Part of a small language model's weights.
Size: 4 heads of 64, MLP 1280 tanh GELU, vocabulary 2048, 13.5M parameters.
MLP neurons of a small language model. Each row is named by its layer, matrix (up: input weights; down: output weights) and neuron, and shows model dimensions 0-255. Each number is 500 + 25 x the weight over its row's rms, rounded and kept within 0 to 999. Numbers have three digits each.
After each neuron's rows, "fires after" lists the tokens most often just before its 100 highest values on Wikipedia text that the model never trained on; "fires before" lists the tokens most often just after its 100 highest values on Wikipedia text that the model never trained on.

L6.up571:511509486515539497540559512520493521486509428504494531511501507490517506555495483528521535524471546495491493480450515525459496568467472517473486553485478541489531523522452516511523507491484506431521513505473514465492511474506518483510460476472507489540527530463532492473508465493506481477475491474517492511486488512499530504456499508456519498500499511506550489529533500485519507508495522536535508495519470482504499499491499480528492532486525482529506481523487523494529534519510516493536473532535478496499455482468492514506503567514523469504503481468448494490509516463478505502480473529512515507510498432467504500516554494537495493443510522520486533492496562467483500505460463506476469486486541463478516483467467534498471490512511514495484477490488497476511461532483518
L6.down571:532525520458500506497505487500512476550489462491529468491531568495502447471488488526502553464451520472532492496506537493522477546479507504481479466459490485498536489484478523530497502462515500498498474485493480512521454497511533473485481448523513532501481513475519494502552523522459496527507501498499516495471491499486491505476531507499514497468529496533539495488518498470471518438495500510514533528472548498527538512524504485528546501470505512531517506516434516480513453520513542515541517524515489477510477473507476476463537521497525505554499508498547478495469530493512548480479471524529471497527482473487539477472539486461497475501485543466500479485531496482517529489528486510474520492501501528499506523468490532456474456487482547490498498472564520498494497477469497
fires after: " |", ".", "°", "8"
fires before: " ", " |", "8", "′", " −"

L6.up892:472497516487490481548489500510517517481489455501529495512533501509506487527506496498550510457503500494496500547476510529486472528484479527479499493487506526531473518522526497493498522481505476485549492455509525465494528508499489550489512541475480475488529497505508519514466483470480492524496483497538494469520466511499524483516503450522495498493527532482463482482526499493496549503528469511509523514506438500534538484453476479496516528512488508501533537513455398505525486470497481483465542467477556461526473524497482478527491524463527493510521521492422526505487487505499497508504513518514491507514538524503510530507532449485459482435534532469479515515508504512480514481509516494449474489485515473492471526460485531456460487532506549509500463481515487483495526486528462
L6.down892:505519515497460523526497529467496520466516493500500559531500493495529499509452497510520485503517498523507509527495530475571521490538509489521476500501509513493457509493516512480527518483496457495469475453466503481455470494459482567515512557468482462479497473530500443522513511498498491448496539496488511468512502505504457526496522437500502494493503512532512470473529471504495555554563490488499483478516541495511507534485495504520481483476515475555499509527495562481471558472504511479472526513497493540524461492502498495479492517493498532502468509462457501476479515516516505489459523489466502482506550462465512535515481491519485493489522490562518509459537514492502472483461517468482520489532513485490473484487496533494486527540508513534529487467495497507496502521529461
fires after: "20", "19", " "
fires before: " |", "–", " |\n", ";", ":"

L6.up42:487540541478495510490477492458500487511520471462486513502523517505481500517477507506545557509499498484471509494537508530537498529518525460509519504482496483486518541514519552548512526515433521484484514501489543434446485517489500514490494479492450535504495492496499489490511461509506515464482489498486478520517457505487466487449482531517471517531503486512499501470544529540517497521550495523563508504562489504513486508488472518459462493480527524522507541506473472532524490543463460522465472516511507525482430512461493492491473490537480474451490515467459487534504490491448469513538522515521517460466509487476483506513527525504497498473508522550491510502489486495466494485510538555469503492500490446463489466478503487505507511526502524528495500500501471494499518514484479
L6.down42:498529477516469531491503479511470503523504488491538511494495487526538483500564454538478504501476509492495469486456509480488510459500480533503503547531523513503478463493485454501477506489524517502469509553530510524470471483529493479504477468504508496527505512534537519502524513478484448494469555449481507453457540469518530518521481531470580452546445498517467497514477487509508490518493488467480429496503540485493493467470553483539474515507490469509475500522485515490488511514519510481520509518478506491449495479521527525553485490495528509499517471535545495491504544505491562543487497469523493516516482511530499467469495519518483501471499516498500488493450444492475491516527493506511489520450487474483519523510499490483482503515504518473542485487522516532504507494512461
fires after: " ", " |", "\n", "0"
fires before: " ", " •", " −"

L10.up131:479487522455498477492513512490446495522523486522496483468552532497506475563507490469520536479495500477535548477504509556487494520485525519478544525472497458505545550491491506524525483445545452479484493492448493523490529534478507427487520537463503505483502496494523535502540489490497511463511488511502495464504488468523516513486471492544526533510525488503464467530532514487500502483548463506498530504482508479504486542521476487519537516469532489504469523507506442504498505488474485501489514490464499529500471486509493496534487484487492442489521506508482542520470432533520509540527466524478462509487477452472509468542482513491486525517501545485482500499538508536475534486528497461489478509512496473509513508466484504491504544483504495545484485489527464498523482528489482
L10.down131:511521532542520498503464515500513470501499477503487485478473533494521491491496500514498506518533496473450474508520467494504513479516512530531485465489491502501494481544543526508474544515511469527471480479505518505473499487475502476533456515530521450484490452484485504528490471440471521473465500470450509518501521500462487476531508549470442507494481528501498498562475488449500521490502471456528488530497504524519513478489483490462481491485496479528509464458535485510502492489513523524526514521536500515531523470458551485559507520488489509490475514515492551524554534504562515475537462501442463510530464504515510494491490488535506514498433481531503520479534504547497480501490520497493501497487493560535507507478502529462537491508504505472504521508505504477538486511499448
fires after: " ", "|", "le", ")", " |", "-"
fires before: " |", " L", " office"

L6.up108:510501472487515464510483514493456473510489487479491524432487512515499477542509504487535528475518455533531512554512516546522534535461517506440516512470499547458504493510499535495503523507489491465503503473480506469504516507523492522494515527471518515496466534516486523500530512466498509490509475513507490471538435499496507474508501500529452501500525551524540515522474523529500507472486472514513480462529478473498527520487496472477513491499461516530501519490506487542501453505469494477470472483446501533547476494467526515467486492478505489469542528491467500559517487493476481497538535519568468521490483485490521521520524497524503493488465518488472518523532506505476517511479539515490473515495516453493491531457519488452491502508454540500484508482506508485575537546513508
L6.down108:538514520450493470519452514490485476494495504485474552502520480509473507493482491488534442512537491528502501492507480486519513507484516542533476565465477505555498499500497483507480518525477513467480513553536446497472498465476482545531518488519524475516502468501461473528504526538478509484497549499533493473518525490522530492527506460495469524489492464517541471468510486524513535471485488489514479487537480483463490520537471481511546480459490502480499470556531523520539543440495510494518493507505497504467516511482537523488482510493489475516510467468524545468501479513486476472525502501480497495471518530515536462502501496476466510535507542523504513487527480446504526489495477459552497527508491538521477516512481540499483487459515491447513482495512478480546532463506490
fires after: " ", " |", " |\n", "otes", "andid"
fires before: " |", " ", "%", "|", "|---|\n", " |\n"

L4.up349:447510471466502512488525506522484469468498427478485491453545488493488524520480473512519498522516491495489503485519492498519498518519528501496487511518483482513492535533494519498543464518513536474495533482521496517519544507511505476493470506490517482514543529559509525520501469488537514480493514475548460503495496471560521496459449530546488502504461505513437511503554519525531545448529514527501493489473478477508551472516570503494487506493562521519475488533449466496486520480489514534494519496497510481515438515457504518508493517511503480510486509482483547487449495510488486501509472524534454501531501497521475496486512523521492544492472496508501496467493528532478515524505447543492496497506481472469544497487461524447497509527522522493514484514514482521513464489476500
L4.down349:485491529517510497525520501535525499475479522505481483498526515510497523474478456493471505447487508532512479529494528506515501518505502511453477503501477473507537526479495481483545525518479459492494496484490541522502500524482525509517568529502513516530459538500470497531478539512492486476492495585475510472519491566520470471513506497475489505472499492549489490499552472497509533472491543443482497474515488523486485498465514495545514513475452516482464552527466478494528471490541508481505493509503472482479505486501523480485426500485475510529506511489515528548528526467488490467510523519477506473497473491526484510513484495494482486464491520462497482513494469512478490486458493490555440527487494484514452578490454538512498460494489506534530495536475505499526523497516504
fires after: " |", " ", "0", ";", "1"
fires before: " ", " |", "0", "1", "7", "4"

L4.up518:491505442496504492520500478499467499519537451533459483480491507507499501500461525519504527483489486473487500548535504514515484514484529486506511502445531481541518487499513500486513493485531531495512538538478543445540528490507474518524507538499503521505495506534451511496536455474535472503472486524522477466531486475537492471511533494544488498551483538518495484531560495506471497505501515513521497471540480500505498500430466500499465510509506514532511526495499513507500496489529468543505474517488471519485501514462510482472511513506514498483479477411515494559519489487514504470509465464479467517452455546527476489505476489508508507489502478503512539501520491510484504533514529513497488485502467528482474519487435498486485494549483505558501479502495449475535490500466438
L4.down518:522498490512540474504521519488534525459534520526549525530530463475529483510519502500460514462509513467498473506482492484475462533531493489517520476504472542528469485512484500484515494492509485503503487544490545499499506497504463530454498468483551493526542500530524454507506480513471486498539530513505476509485501512526542519493516471505501470497501502534476495493486496509521505504463501518470472465476525506528536504504523453484500573515504499491495510515458478473455506485507511451506515493503536462452480459549479482462480490540543479501504526475521489505445486483477454504517506524542478516490486454446523532487507506483530506505472540553503524500506451485512513465561475498493476523524501521509444503494471504486476490516532535496522529490518514486477493438532514
fires after: " |", " s", " was", " dist", " h"
fires before: " |", " |\n", " to", "lished", "u", " |\n\n"

L10.up1172:501520477475502504506532509469466494492518374452474514481479502470506505501534492504562477510471498497468479476489543494477516493526507488505497522496492501520469540481476491578519514477526495483497505501469572500474537484490511449492497465460487478512483573527481511487500508507500491485503486519481506496487524478498530527464497546538500505483502540510509530514528531460551487470525471507530484450517485498477536489489501521519476476511521509505498545507486512490470501526539530512538509472525519461468494515503497493501492499522499448469512496481487494508501497525471483497495497536487528480532506496506503543487489488508512502503511556501505466501474496497508560519496499469527467493418537479509516506481507536523456487499494485544477495482523487513506496514514544
L10.down1172:509497510503523487469505547510500459482518527497506472498528470538495514527517536495510508534486529498445517456497490472522485490451513501529496495550514495500475492486542455508470485489510522476507522478509471520527518489510494510506437509543527507457456514507456532488517505448470498493489506475490506486514486495531536492481480507468485503534510501484482501527520517531525529498482432500488548494464435531517511527513495478502463470504493527512521552503543439509484554498501516517497502451489512518452528513499534471504494476529522485516503465470487484529526488490511507531501467514541515522517510469546538506473480514542522496415511457501473497471474530505498502505486510453545500472505494514511483459529479475504528530537543495503496539485493481515466500481507503
fires after: " ", " |"
fires before: " |", ".", " |\n", ")\n", ";"

L10.up604:525482498522504509474508513470465508521511477507472494441469501475521479528484509462498535485486525502476507482523511492496508485506519481447499499490471484424513492517481501533512534488529545456518510495455511499519514533523482513499507458479467513476498503486513516498539532474501523527497495563448500471511476470503516532513474522571507495548470554506507493527520492460489509506518482541508502523524540460468534465452488520497516488511534476502496544497499497485507498542476505509484528485520543493469494500489475511534483523514452461450514510525485532552515498492484493515448481521506505477511491488476473542502529486522495507442539508479507512535505510520507555514520545493498463499499463472468505499456538503433494513502486501517491496458540452491483509493498509
L10.down604:520497497511477481479403532455471499473499505488491502531475526499472485507480500478520521499515473503446463506520541472498493521486496467495481485507524495500466490515522468500480482489535502511512518509526510473522494526548491493579512510518517512500483484435467510487537489516531503503516530492514478504487501495490527510503517555508525513493534509480501477537483493471520560509506517467558538488506441540521532497468464437476442485521496488516467575483526483508525492529486512523492490499497505496528510484483533463491516490481519481454525501478446509461520471521475487477558513526484486520503485494543529496477484507495483522460497530504488493529505507531495519526514503449475534537489496497520475512480485517477459485506521470479508496456490472534522506477525510
fires after: " ", ",", " ("
fires before: " |", "0", "7", ".", "8", "2"

L8.up189:514543525507494474479480493477463485482483500480474494489501489509476521520495508492520493512528504498483534486486510538501476543515516498485518505506512446493502530519499484528520492508512505468509524506473536465484487477465491502497494541513475500523487509533501532511519465504537524479444526521506475449502464486480435536485457469538464520472498486543540500509563535493497465534528491512491538457552475491544493517492469538483500539486494534508497528505482473511513511498473494495475530488494474530510472467491530482483519471521491452475493478485478512558500511476457500539464417475518508465535529500514512536512548540520513516499515555518527504455554478514483481486495519495459495447517498549482511486451492506476494536516511510524500483513502499500527495483471482
L8.down189:460521485478526475514468485547476466468522491461488524465527467503540496513493452525480515510493533480547490502507493513507562529487510523479502532470497524488491492479498500484475456533505474531479501494507491527494485467516495428489505454515535525499476518480537478524533548475516466533494510524526495527476538510444491494459477531483570501487529494502487458520480500534502494492495481477515500502520492493510533484495527480516484508481546458482503463513534450442509466524514538465508479515486493470503529486520517522492451519486506491518470552480528491465549509506528544454491464515514490516504493541518485505508491491482505482495504499493496498486476491485476483510529500545528493498523491510585505502504512473515506527519528503476557457481522506510463499526531490
fires after: " |\n", "\n", ")\n", " "
fires before: " ", " S", " Pro"

L10.up936:432494497439503500512510482480500500521509472521513506508515520488536532533433532459510530500548496492519471506461515478505499483490547511501498532443471516504462509520516522487526525539529533485531510500484539497520494505504496509508511484507547518527494511468473534493531500500485497555501488484538460514499487493529536473481457518556536480527460517499484495507544481468501534477495477498522505514468469471476539500453520527497491524516539478522475534557482488516532473508514504513496446512472554460515451514490513496516473514469515484512495497501474501509516501469498532510501509519533464520494458533519489453456465525487540492501495515464499454511480550457498513533504510523535476513499472516485475526519476514463469496522482504540495455474509480521487506484500486
L10.down936:523488473551510504480466499480476489497539503486494536514503510493490486511504520504519503534495463492523499505521496469512505490525463495492491498486526539482477506507504463498457488529519520487487496522501514448543517491479481518481538499532535504479481464471484522496494494488506474505529465497505528526550486509519556547489530511509479521473505489457502491524476490526504548500496468471529508485437385524508514552446499480501536520516510451495467523502522521482516543510469501532517449498476491488531513494488514527506502501478516444482472494486493505468504512526508507530486473522526467500518489526536511526516525502476469502485505493496550565548474487486490523507476518479545492503474526484546501486488533459494543498534530459473479479475516470530462538497480486
fires after: " ", ":", ","
fires before: " |", ".", ";", "',", "8", "9"

L4.up675:441521491518540474501518492510471507504536462536484455499540513518416483524502477524507556508509539473473498466499514516483467507476503480484477512477522479484511492490508495485513513489517488448504543521488512482503532516493495530506455542481501490527512523520487504504514476510504551452501523496515476508512484500513523508504463504515506498488484499495526486527531488499471475504498476503568529505528441507509498508457468477500511546508516476526493519516426479486500527501522504562492512496512492489522478504454502456461538555491520464545494488478455515488509504477519499486484419514545521489521497469500500525463467542518541510500485531538503528499536504461468516504508533505461487520494507546493489475464463505496441483519524505492503498493508492485503464496487467
L4.down675:511496464500515537499486511471537471507485508525536575511510557502501478489505494532458490510459510459462494471499504480504501471537521518517472521529505497488497496500524510522489474502515519535496445492484491497526530447534427494492488513495549512541514523506506523470460463519486523480517552502525500549458504465507492521436521517500519491522498439548527474468514502467507494454496549537503481472469512501470534525554503456494475515460526545507520490493517491477505502516532520459481532502510507486496479496514488527488518504532497498537520494503504515450505480497484509516470476503533509488498464440490479526521493497509507481504517495494514470492467501456520518485483491508484503471502508461535497508504483499490502491532542478486503528454464549488461465520475541
fires after: " ", " |", " F"
fires before: " |", " |\n", "3", "8"

L4.up1043:433491513516494491510524493530501484536490442532454523476537499515469480519531486516493531531501497491476484499521518519491458467512522493484498512490543523484479549465498517451491472514549499471517529494480525490494517519494499490483475493478447484495524506568466492474496453507530500478506508454501481477494481486509500479510492474567530502544459493482472497557549529503486512448516517533561528504529457501489512475480537488507538516504508468542514481490443512463506539507533477532474493553512499497509472547482503468486539508509504507515463509491480490490497488499489476499525472486545456480505462505504501497461534535532528522471492556475503533511490489521492529506496505502473489499476526498507519502494454507517491506558505515492486486495532508484554492495503495
L4.down1043:549479515487529513521497501521495498488522506495501474520486530517512516448494451497451472485452518488504513492474517498498524479557528478528523474534522486488463533501495462518475493565496545507491481513488535450482505471518461519513498517500521525512530527490475519481484487515494511511443532531515502506472476448507515511473509483526484470502514510577523530477514497495537509467524514533523457467514519498489522508508499492524465462425555540491511486488498484496545482504483514515498500471520547476483540463493486503522464472544485501486536482524491530466465497489488512510525513513511508502506448454488467476447491481510475514474524464497493478542496499537512498484471510504510514469521519472518541509491502508492483521520487449530492563498484523509447487497501477
fires after: " ", ".", "–", " |"
fires before: " |", " |\n", ".", "–", "|", ";"

L6.up195:457526503497539504486508504531486513442507500486544505438498524494511475506484501447517482472516502519473510514506501519497519492507530462504505536500463521472506519501523546476515533524517481461501513476530551459554556512490488477498508554459523504476532487488507505484473473480499498547469479523506514500488443489501523496490502482528499508500497522483534497516519525500518498503523481529527508526522463449454505504478490488543505505502503482491483519529480430542504518513472539485460503520497487493508490495479518533518467528448531484510474518494465525525476469506505497479487482505540529498491483523527490494512501478526478525449499499489489545478487472526460561544496496522460468477500489480539460472508458538480474505496527534506478469485564466468475524505487541
L6.down195:487516503501509440445465499489483469525521516492481494473491525531485484523485507491520508508532505515520472485503486477492486504433500485518467489529495498487497502497473492497468469462479482522512468531487506540511465482491511495527521473540474521511458497529464542499488488499486514541546511498499482491507519489452492487518449511513472544500518503503537500500484475504469503496473523507486546520498552513489537463522500502472552444502508546482526470457507458495572539563518531521542505452484530519507525503480526478477499482503506511489525491491522486492481487514484519503558520472527487502481491497533479470473492444462466520524487527471494498481518436514482522505556502526542515485476483502517548482495494450518489502498472500522487494473495499536563516490473511
fires after: " ", "\n", "19", "20"
fires before: " |", ":", "–", "."

L9.up220:515514509468444497501489512470478513496506476496470505470497489497496463544504528465498479545500500548488502475500491495451478479511509518482480474477496468481479493466487574512503525538502525514517551492462493489515512511513501527510489476472524507552552529522508519480493469460587463484480499491522517481444489502475527493496499528512523539525486510459502562445500517481525543499504506520512500507550463467494523490490528504474468535498533488512504473509549489520531521511484507516471486533502483506493498523484493507524472496481494530489507469483507499516428530504448525485493547510527470494515490508491514465522498456545492489516498512519494454510499505509484494551423508519504463512523484502465552535460478533529505492517491493486492512502501530497501506536475485
L9.down220:568469477509531497468472500506510508525483454468547485507475534477501487494536520536483485541430519516493492487496521516488506461533505444510474485470443501516538506489539479476500538514505482505506508499489494497459530493438517489489506469538501512541498471488513455491494476469477515484462526517544488490500489468482510423501500550520466509513491440504494525496529481501497510512501521489502524501522466513539470540511534525498499460529478531451530483490478556483515494477474504515533489523485509486529496493464505519491475494455556531507491517507495500514505462540488484531530529495533484530527529547481512507495495507458509479488492492433522488503505509529499471525513484540503513496479501523523515478514511513545496503531513484488506477517443506466506469476498502
fires after: ".", "ation", "s"
fires before: " |", " m", "%", " "

L6.up169:506502483510523489485524450485548543482527448503473497496510498472520499503506514497537498499496498475528485502473494496454514493522534523479478503511536446463508515484490512527547524515502541538500504529484539473476561485483576515500424507508465461457497518496500500510524464487512495509459535523496555498491475492500500479437492519496475527504486508496449518470525509502549464519533508540488509501535461501553544476520471492473488522495539513492508494511473467501475523496495484486544562524543468489468482497466514462538499518493483501439523509494472515506509497491521489547492471489490455510514554464459468502494517484507490507487552469518484521488511476512499507483495473513473484489503490476481494494484469556508508506508511534505517483499527484489484533507485511
L6.down169:558503481517543485505501480468497505476516496453472492500454538549488493486504466509477485470444458515492471461532498505505536543515501472518493499522515429500541452549514549510478471443495528544504544457505510548502489497502490540536501485512541501514446467494542486523485524534562515488529482489435511489496508517486490514482519480508507476465498497525481492526504473501483510540509516472515521492522496493486517459486545506505503504508522566511479510510508503483501491494519524470521531510521460477461522505509467501511461491503540493502444518473504473471494533508516491519490470506495488471486481490529491515514484493497504503466531504515520514476459473504532483494525537510509519481469508511515482497516495464466487488438511464471506453497517514497528472549503502
fires after: " |", "0", "4", "2", "1", "3"
fires before: " ", "0", "4", "2", "1", "3"

L4.up46:529491502510534531515477492518506505500519488529519509526527486507521506483491512536508517492501519474492512521480499526497521542468525483464468552476484514537474501521497500526496467518476502479501498504507480503509502528472512463480510512493516546485502516470484509504484490515464456501498465530527476507527498448521504497508525488544457487500488521528491526497536505527441500484513492549493541511508457496488505505499472509467528490488531527496533494527476399515477485507461485489526529471475554483488505463505479483468456514521518522471510485480478533553489490535459532545472495493515472518493509522486506508572517485518499508474520510503527476499507493419471522492550500495482490463518446465455452507484510530460507513499537539510532464490501429496480495488489488
L4.down46:513501482472481486478512483474490473487479511494486477497512491496499476480530502501530477534563505466536473494465495484462487519485549536513488481534498532511454507483475446485484461472487439491504516468467493500532505471482540521484493483493485501463467548519475502505522486501519517497501512494512489501520529493566484470454537463527513512498465520528475434482457500530521450478481526476496495547469498506545478483492547446466517505513513484503509524503493558528468470500498504479544515507473557506514506520506521460495524476501479475483508506480524518526517478501549513527511561489503500489508493496457520507516493513501490486487469551442539491510516496499540515524515528523490475528544531517442535521533499500499546504475470500514485520495485509526504476483510485
fires after: " A", " |", " Q", " X", " W"
fires before: " A", " |", " ", "0", " Q", "1"

L4.up317:493503489489514497491495488472497458522534474494496489474517494483503503535478467507530519490507488487510565523507455524457448466502508480513478515476517493479519552486553497483503513475529511471515536519502490467511528523527484513520489527487516485531506518531511513569487483474531508480460485501522494492477488478506498486517464482522508515471512495452517525525557555490486534490499476522503506497521478500459518489454477494482511493505556470517495482496505469539498464498489487564441479513481464497534491511442479493509518507477507442519503495474475510500490491473494501481465490517544452478532506476546513510459542505526442493495525475509501552500510518560482512535528495508424480520553504491467543541509457524501487495484499506509504484506501505511513536496487502
L4.down317:508497531498521504507514495501490487457460461507544514487483515510470491469498503461498522503466487448470464562511510524495552508508492555494504490507466463471508498481457544530539487570539548560492497540504485504524474485479491477521487544474483513516524468484531454446496495516527572496496520505517513514470476509432513463452503489437508489505518511509514499492478502476514538511486518504536448476488515500499473506491510501492495504485496498520538478523511499503483501503523525458497543513488453487466422491501514518502483506520500489506546514482510511475504487489497538451530499479480496480538506539500488490505484510510533453524502504488468520523508500515510504493468520521504517502481495520495552500496531518485506522510525485510474435466527524508523490533486480
fires after: " |", " ", "\n"
fires before: " |", "–", "4", " Ro", " |\n"

L6.up961:502513453505500514536523501485478522423509501485562496539540480505493487503495486492519498516500497463471466511453510519476506527526498555501500507502474494476491497514525497542498519516509453469511513448502510486502546468486519490508521544462514520501475505498527530518482482509506533506465487523519481471514496533482524488499501496475521522491514509520520464503479530479548484546515500521479481464493474469462483511479482484482497547466520498496484509507506492532483470513515500500493513504522457513547498493467501492482504524418481488510524498502483468469523526466510460500494477507521448520514534464504513530511504454532567504455515504497503516488478534514497535553498534512496472477495472533557472497487462516512461551442503504471481448496532503479548536502473519
L6.down961:499483492532516585509472502514510484527494520496480476502508503512523504525543530524452437510499499478570496516545476542526475509460518502473450482498494508522511513498499473488501496494519469443516529488499528488516478499488518495494482486500502490480481487539523472491546460465481503547502518498530510504481509500491497518473501525456487491470510512488474504499515482544469503477496494562493530517471553524468492481506529505520512507498514507554514479506447517482521512492501485480529536479526525497442497503497552521442527465519508501532479508463526483466487469533505473479484494510486547493472470465517491470480490520487537510508481516464506479487506448484509509507517492486516537492481499422522527481502548536512506468523452514487528519554509487504504485481487453
fires after: "20", "19", "11", "14", "13", "24"
fires before: ",", " the", ":", " a"

L4.up418:502497440493487511495498466546478496512470471507481490502497469473470504539511552506525583506511518485451509528497480526508468544511467495526410498484496494502473508524563503484494526501497516480505524505492480500474506502509531514489495514497543518492475529455453520456523454500528524477495454504540473498531517502512504467487518525563472479511500494528473448527503487514484515472524486514481542514475482505468498489497513489503518491507514509524491527512471505508471504504477477502507515496474521510541471509451486522479505519526520483473492511510456538551509516538475498478506561484503478490490508485504513518532506545518538509469467466477505480539502542464484521457504506493504499518479475490469538492494488486472472513491523548493471445508512462508529542518511550
L4.down418:481501497438478442520520477451499465467535467496478463514531529484459467487521496510556491504502503448486559496462524490469512552502522478460486542499537514486505516489525517504474453506511512516490483500500475513514504458511527463484521495533461496478457538564510494508547493466492498517531488467477461500506536490478565528503524514488493515479487492501506494461487477516511474466497482479435508535522474491524507494520522498525532472458461483533508542521541538515500493519503505475502496488505521514519556489520520494507480519486497492531523517545494526489569469508515514527481473494534460508504506518525531536519517461478547493482508532491498492512467510449495499544512493480468516533499476496466477514481519503521507517494479489511490535474506477499497486522501494
fires after: " A", " ", ","
fires before: " A", " |", " the", " ", " Q", "."

L6.up794:466523455483478507496496471481476479490505449513481515524536479495472515555505587523518496526508539482487512474479508490475511508471536494518500514536489498488491489492439508483468511532506575493520515513521539468516536519479537504504439495482481510483541504469499519503487460455524482531508501490538505445493467468536516515522473512506459483539470514498481518509525514487510499475500507539526525471509490506462551501468488511486495507498547456527477539513460464510512485507525484493544464521527519465451489508455535533523482556489483504492516513444448487532476495522495502540506467517522469508505490490491440482495499506518509509489519494511507497500491517494465541521528507530507454505487468503497489541481500515479485501538517505501451502486487466479497516488509508
L6.down794:469487543498490517452490467527477490521524517470495479522469525490529467494437475499509483527505498475476475448525515455497511498498492496515535480540568492506492473490462471472534538505515521472478513509504478559521519483488486492532458533495505506480464537523501515510523515498477509453515486525454504510539533486556516556476467551527490529508556503502479500513506487492492494485497457505482524495503527498505464501501498492449459499486482513481516478535515498493483530461482530524510507538484514519449519481525487493499541474517489466499504489516500523499523473479486532452517513520497493523505500459507521492498532495516561503496487525534497451500455484457521473544535495525533473502475471487478451512536484498501500523431521496497504511505521478481485536458516510
fires after: " ", " +", " −", "0", ":"
fires before: " |", ".", " |\n", " (", "–"

L4.up1060:472518487483530506499503472518465513459534419499484463490501508475446498516528552529507542510508494467470499514510488477460492519499529509475446534483521494489515511492513513520504526509490524496517516500471525464490548526510503508485466526479497482538527511531481502497515442475529516475486510501541500505490484466505548491504536506531461518517481520495509493512574518479478490478536518506517538502533468498501521499469484488485463540494547505537507514514443478499490518543500490540530522487562525491483464506475496481478493586481511513480511492484445502481493463482521510501468486516508474527528546476505489510501530533502492505463507501484502497517501481459486524524503526509429462488482504493481517469469459544494451504505515550501510499494500476462496496507486508
L4.down1060:528495508483545502500533495435516469487491502542508512505507530510493467483491488482476535494500508475454491452484530451486528510553515507491441496482483493483553515504465512534495497514460537522492464474491554488524518460544499482485489494486521507557495522519490539458468434543513504509483536515489539520481505507474493515447536515501529499500502494553545477467499509522518513499511528514523525487529528512510529503523489487496475517461516519464520496504520498526495480501499509503492494496505482489516482489525477501496495488531526521502534521542524478455490479447495522501500459522535506504467480431430531544500527469498480507495489458551501501485502501457496536490499527511484498492493516495471512489488451502514501476498493506453502536442499533496484482531497541
fires after: " ", " |"
fires before: " |", ";", "0", " |\n", "1", "2"

L2.up899:503489482515504492501516498566507513502513519509533485494527499484530497495488499519500531509524489497512496548507483513515482525505510521467462524509494543519458491514507500513502477457534483524490547439514473537518519531500534479492523508491516510481463518491505507546496530501460492515499463500521472475560506487503499474502495515565508480453472532536489487511506502525474497468493477511456487528484444488526500505490460497471536504493476514478481523509495419509491454445464489492523511479471534499496506469456493524467462514494495500496533503512487525583499532513514518461519497536520444531515512509467514499549548506523476504485495476481501472526485495508484540487488519507510484511519487485465434527495502518451495499473510558498543479504494443481500490484492465
L2.down899:477515495486474499483536531513488516498515534502449448503509508468500456497523509502524542490527521519481539492514523474502534532502505479541493492500514538488504487518494499490478530471499483520512491549484478532495498496492507480470508487501475519446460533496480502513531517509564493512485460493528499492511494474511495455530499522511481520460497511487522493460509503568505462478518491461466502533509499505485486510516531545457495462506472507458503543518477510485461456512507511481467505488403527487500538476517502503559506492507469479506494486482487535565518476512483492481524527474510548503469553503480496532518520465490502530500536571465476527487494470470520496532516509495478450491523513529476533490518484479507510484504471554514494551484483493478517513493487478
fires after: " ", " |", "R", " /", " Q"
fires before: ";", " |", "0", "–", "15", " /"